From a checkpoint of a small transformer trained on Wikipedia.
Architecture: rotary positions, no biases in attention or MLP.
MLP neurons of a small language model. Each row is named by its layer, matrix (up: input weights) and neuron, and shows model dimensions 48-143. Each number is 50 + 15 x the weight over its row's rms, rounded and kept within 0 to 99.
After each neuron's rows, "fires after" lists the tokens most often just before its 100 highest values on Wikipedia text that the model never trained on.

L5.up750:42 75 60 55 42 54 47 61 64 61 67 35 52 66 74 55 46 51 19 42 63 54 36 70 84 50 49 63 36 31 55 73 42 48 62 49 40 54 31 35 30 62 52 44 34 65 55 16 49 68 64 49 66 53 56 66 41 60 28 54 33 30 67 70 60 64 70 41 77 37 61 42 35 42 43 60 55 39 29 61 57 59 56 40 41 45 62 53 52 31 22 22 36 77 41 49
fires after: " ", " |", " a", "19", "ace"

L7.up156:18 51 24 49 33 57 48 81 41 55 24 47 61 62 61 39 45 60 34 47 51 43 45 49 81 53 27 52 35 54 61 30 45 48 51 59 51 58 49 62 48 73 42 48 66 76 47 56 39 43 80 10 47 44 45 70 28 71 49 62 64 64 38 60 60 17 46 32 78 66 45 52 68 68 61 54 55 45 49 81 66 60 36 63 51 55 43 59 44 39 41 59 63 39 78 58
fires after: " ", "e", "om", "E", " e", "p"

L6.up226:52 42 69 60 56 64 72 76 45 64 49 74 32 52 71 65 36 84 47 84 24 50 70 46 37 20 47 52 35 38 41 53 37 46 65 70 52 44 59 54 80 70 39 51 58 57 36 44 30 57 35 52 55 50 61 55 43 42 57 46 55 56 65 49 56 48 48 65 61 62 15 58 69 67 55 54 26 33 62 44 53 39 55 64 42 51 57 48 59 36 55 60 41 64 61 56
fires after: "ur", "m", "im", "oll", "in", "ar"

L6.up634:57 56 58 47 59 16 48 69 30 46 50 69 64 70 47 68 64 52 69 62 32 53 62 68 69 41 40 36 47 49 59 25 45 56 60 65 39 59 40 22 55 78 28 55 54 61 46 16 36 48 24 67 23 46 56 59 75 44 33 55 22 76 60 72 45 50 32 52 41 68 53 35 76 53 51 62 24 36 54 47 55 64 21 71 41 34 69 27 73 19 62 33 66 51 30 49
fires after: "ur", "ue", "p", "ar", "ed", "ition"

L2.up630:50 35 29 55 72 28 62 41 34 29 59 66 36 53 51 52 47 66 55 27 44 64 72 67 86 56 37 61 81 50 59 47 75 56 35 61 44 51 35 38 57 68 58 57 39 53 47 42 60 70 53 66 45 36 86 49 48 56 37 56 59 41 70 46 40 51 52 66 53 54 48 76 65 44 58 67 53 64 61 33 44 54 47 26 61 46 70 54 42 50 03 28 40 76 53 60
fires after: "S", "u", " sp", "ter", " S", "o"

L2.up543:58 46 50 71 58 69 59 67 39 34 55 70 51 70 78 45 36 63 32 44 47 55 51 44 43 26 42 74 49 37 58 49 53 51 50 60 49 34 43 63 37 40 65 62 30 46 56 57 51 42 59 54 29 47 44 43 34 31 59 49 64 50 72 48 20 66 37 58 45 65 62 56 30 52 29 71 47 19 44 43 56 36 56 65 56 65 63 58 40 85 68 44 56 51 65 42
fires after: " ", "-", " (", " un", " \""

L2.up566:24 69 30 59 63 55 89 42 46 26 35 68 66 53 41 30 61 58 50 60 31 84 57 35 61 25 32 48 67 52 57 28 52 50 52 46 37 47 56 34 64 65 62 46 46 39 20 48 60 60 31 56 16 71 62 42 60 45 39 70 46 38 71 59 47 37 20 65 53 71 45 51 61 65 50 49 37 51 46 45 72 30 76 19 51 36 64 40 50 38 50 37 80 59 68 59
fires after: " s", "S", " S", " Ar", "ain"

L2.up634:44 29 57 48 66 60 57 40 39 53 59 46 36 24 64 78 58 43 39 51 33 86 63 48 41 29 50 50 78 71 54 50 60 54 45 35 46 22 38 49 66 62 47 48 39 85 39 64 32 44 43 47 30 67 60 44 59 69 52 71 27 62 91 65 35 43 50 63 73 79 53 54 55 46 56 51 44 54 31 59 59 15 55 38 67 54 47 41 24 65 77 43 58 46 55 44
fires after: " S", "S", " s", "ain"

L9.up223:50 48 58 58 37 37 67 49 80 64 55 35 71 55 69 71 26 57 39 59 85 68 63 51 63 37 44 48 68 71 45 54 47 23 43 66 71 55 40 21 69 45 40 53 59 55 28 13 37 68 51 48 63 45 61 53 64 67 45 39 39 35 71 44 49 51 46 69 51 46 21 69 53 16 56 39 54 45 70 45 70 54 66 27 36 46 52 61 51 87 58 77 50 48 53 43
fires after: ".", " s", ",", " ", "-", " in"

L2.up647:45 36 60 36 53 50 67 64 48 40 72 34 50 59 66 47 20 59 35 55 65 27 51 48 35 32 31 55 47 56 28 39 32 33 48 44 59 42 52 39 55 26 41 23 58 69 45 58 35 49 45 62 37 44 48 41 37 35 53 37 67 36 76 41 42 32 53 53 24 46 63 28 46 39 74 38 20 33 63 69 58 42 68 70 40 37 27 51 32 38 48 64 70 48 62 43
fires after: "-", " (", " s", "a", "'", " \""

L7.up88:21 61 66 48 60 84 49 67 28 39 75 55 51 40 49 47 68 50 40 76 66 70 71 63 65 38 34 61 44 62 43 76 72 64 23 66 55 36 61 26 45 46 20 63 60 33 68 31 62 38 45 62 37 53 43 48 65 40 41 67 18 80 53 62 55 40 33 38 68 65 46 41 54 49 31 27 29 66 43 56 54 56 76 54 49 38 30 50 52 58 36 32 37 40 32 64
fires after: " b", "il", " l", " B", " ", "c"

L2.up278:77 56 30 61 57 36 79 60 49 34 50 84 70 31 58 62 36 20 64 36 51 39 52 69 23 45 53 60 58 83 29 52 26 45 53 71 43 68 39 45 38 44 50 58 47 61 23 38 36 71 61 60 57 70 43 42 70 63 21 52 54 51 48 70 41 80 54 43 57 47 55 58 76 52 50 48 08 51 52 67 25 62 24 52 41 33 59 54 49 66 23 60 53 47 58 43
fires after: " B", " Ch", " C", " in"

L2.up395:50 69 48 68 56 44 68 50 45 32 59 39 22 53 59 56 67 80 31 18 64 44 38 70 62 31 49 62 63 69 50 49 35 64 35 38 45 53 53 77 55 61 42 42 11 41 26 49 48 53 63 45 57 48 24 50 43 81 46 70 44 13 36 26 45 65 44 50 38 72 23 59 63 47 46 43 49 51 45 51 34 48 33 35 70 59 46 51 66 79 29 37 38 80 61 75
fires after: " (", "-", " \"", "S", " S", "/"

L2.up183:84 45 49 47 43 37 85 40 26 24 64 48 42 61 71 44 54 69 19 47 70 37 48 60 39 34 42 62 52 44 37 72 28 34 25 41 61 37 59 44 69 55 48 40 26 40 54 50 44 59 79 61 37 47 20 43 46 56 54 47 24 64 69 45 28 37 68 54 42 50 31 39 49 28 38 47 50 36 52 63 24 65 48 53 52 53 43 32 33 63 45 76 30 61 56 60
fires after: " (", "-", " \""

L2.up498:78 53 72 60 47 62 54 64 47 63 54 53 76 59 52 24 38 33 73 33 34 38 41 77 44 50 37 49 68 41 44 46 64 57 44 49 65 29 69 35 52 54 54 48 59 44 33 37 43 83 56 58 77 46 23 43 41 53 51 48 53 32 56 22 45 34 49 76 17 69 44 35 45 32 60 29 24 36 74 55 44 46 75 60 49 32 57 78 50 75 49 39 42 59 32 51
fires after: "-", " un", " (", " \"", "'"

L5.up589:44 60 36 52 28 52 83 69 50 68 51 44 70 33 51 64 43 37 25 30 46 47 60 54 96 54 57 14 57 67 36 61 35 68 45 62 56 47 57 63 76 71 48 87 43 41 67 54 31 34 58 30 43 55 42 65 70 63 30 54 43 42 61 71 79 16 64 38 64 59 47 61 61 30 53 43 40 25 52 69 26 32 58 22 70 62 74 48 61 68 32 17 38 58 64 49
fires after: "p", "f", "b", "y", "cc", "ep"

L2.up451:36 64 82 39 58 50 82 56 52 56 52 46 65 40 95 39 41 43 40 67 70 61 60 47 69 43 44 53 49 56 39 28 50 48 43 51 44 78 65 27 52 74 45 63 30 68 50 52 13 53 56 44 47 46 59 45 31 35 56 70 35 45 68 62 49 31 62 50 62 45 61 53 56 40 82 52 54 30 64 71 34 36 57 19 65 42 71 42 33 51 58 57 48 45 57 49
fires after: " (", " \"", "-", " s", " S", "\\"

L2.up168:59 53 65 48 47 33 34 34 64 46 52 73 50 50 57 54 64 53 71 44 46 45 74 46 63 39 44 30 37 70 66 33 73 52 48 34 60 58 54 46 40 65 90 54 31 39 24 46 65 48 40 70 38 28 85 36 49 55 45 53 58 32 58 70 53 55 99 51 77 47 23 38 38 36 24 38 72 53 51 36 54 48 50 55 64 43 67 41 53 43 19 54 58 53 67 52
fires after: " S", " s", "S", "ac"

L5.up61:58 62 56 57 69 68 33 71 53 32 46 62 55 69 36 71 32 55 63 72 37 69 37 44 79 62 50 55 66 60 24 45 63 55 52 41 57 51 29 38 34 62 52 53 68 63 42 56 54 52 32 51 59 46 59 49 57 78 35 55 48 44 58 29 75 31 41 61 74 54 34 38 55 29 47 48 48 59 72 61 63 51 36 65 81 65 24 50 39 48 18 35 23 39 44 36
fires after: "e", " be", " in", " Le", "f"

L2.up622:62 45 38 38 59 61 61 82 40 30 59 58 74 54 36 44 71 45 52 30 62 64 54 64 27 59 44 62 57 63 39 57 71 50 65 63 22 38 50 25 50 50 62 70 32 61 38 48 35 68 13 34 68 55 47 31 48 52 21 46 58 67 21 58 57 32 59 54 35 57 55 61 59 39 44 46 41 36 32 62 53 38 43 60 62 23 51 55 26 39 46 27 83 28 44 01
fires after: " s", " B", "O", " in", " S", " se"

L6.up552:56 49 30 62 49 48 47 65 36 55 63 46 26 66 42 65 19 57 46 58 65 55 39 17 72 34 18 69 15 55 38 65 64 34 58 49 15 60 63 59 62 51 37 55 52 59 67 19 48 36 48 41 70 41 65 54 51 45 45 63 47 50 72 80 48 25 32 57 64 27 34 37 50 57 30 25 69 43 42 32 48 56 28 72 42 55 61 38 34 29 23 46 31 53 49 53
fires after: "19", "ss", "z", " a"

L7.up720:37 77 34 68 35 22 55 46 70 60 60 34 48 36 39 55 56 13 47 81 51 65 48 29 43 36 45 41 42 61 30 92 53 50 59 50 59 24 65 50 36 63 58 35 23 50 38 41 59 43 52 40 41 41 54 58 47 56 71 69 41 55 27 49 58 38 46 59 45 61 58 38 59 49 27 52 59 64 36 67 77 26 37 43 51 46 60 68 31 29 81 60 72 54 38 47
fires after: "A", "a", "ir", "ro", " A", "ra"

L2.up643:58 59 43 12 69 56 87 51 72 36 72 74 78 41 47 52 73 56 39 58 45 70 58 36 72 60 61 47 50 63 42 37 36 59 34 51 35 44 50 51 61 41 38 40 38 62 32 23 34 14 48 21 46 55 60 67 38 38 40 31 78 26 67 65 46 27 57 46 75 55 38 39 68 34 59 67 39 69 52 38 24 59 40 29 57 41 67 57 59 48 43 64 47 56 41 10
fires after: " S", " s", "S"

L7.up280:31 50 50 51 19 49 41 53 46 53 42 46 36 37 49 52 69 43 39 55 69 69 66 46 51 68 82 30 53 70 29 59 50 47 45 69 56 66 30 51 62 84 56 66 40 40 39 48 43 50 59 34 44 42 44 64 54 56 32 61 44 72 59 70 36 38 75 20 67 31 50 78 57 44 39 64 37 58 66 46 63 36 35 17 51 74 39 31 37 58 04 39 24 42 50 44
fires after: "oc", " b", "c", "y", "us", "ep"

L6.up592:47 68 47 42 23 75 57 59 54 76 64 42 52 51 43 37 66 56 29 42 48 78 46 63 25 52 44 59 25 62 54 37 72 52 35 79 66 53 55 55 50 42 18 60 76 63 21 69 51 49 54 32 81 35 55 53 45 52 63 40 50 60 53 44 50 34 15 46 48 58 45 54 30 56 46 55 58 45 19 65 73 98 46 66 68 48 76 62 33 69 17 57 44 62 39 55
fires after: "et", "ot", "ob", "e", "p"

L2.up417:40 64 30 36 41 40 19 40 37 35 76 37 37 24 58 43 31 32 54 53 63 54 52 72 43 53 56 49 73 61 53 83 62 53 44 76 48 43 60 25 51 27 48 72 43 55 25 56 74 55 42 24 74 55 56 48 57 68 61 64 16 74 54 69 83 38 72 36 50 71 22 49 39 38 61 39 38 27 54 44 49 40 64 70 76 81 45 50 56 38 51 12 57 37 51 75
fires after: "ar", " b", " O", "le", " B"

L2.up42:62 46 39 33 37 56 37 50 68 48 46 41 45 48 40 70 40 51 37 86 58 67 39 29 36 63 31 65 66 60 47 37 50 71 35 63 27 36 36 44 68 34 44 55 47 45 50 36 32 64 43 55 44 51 65 43 88 51 61 70 43 60 49 61 66 22 67 62 53 36 27 25 61 47 41 49 74 52 30 52 88 48 55 70 56 33 75 68 57 30 73 78 53 35 57 47
fires after: " se", "A", " A", "is", " a"

L2.up152:49 70 66 55 62 51 36 74 32 34 68 34 66 33 45 57 44 55 58 37 53 58 69 62 45 38 43 45 49 19 39 51 32 65 37 45 74 36 73 36 57 38 69 37 51 37 25 29 37 44 60 55 33 39 39 27 50 53 32 47 52 47 76 48 21 50 68 84 58 68 48 39 60 37 75 17 48 40 30 38 58 57 38 47 52 26 48 36 50 67 54 49 56 38 63 64
fires after: " th", " (", "-", " with", " cont", " \""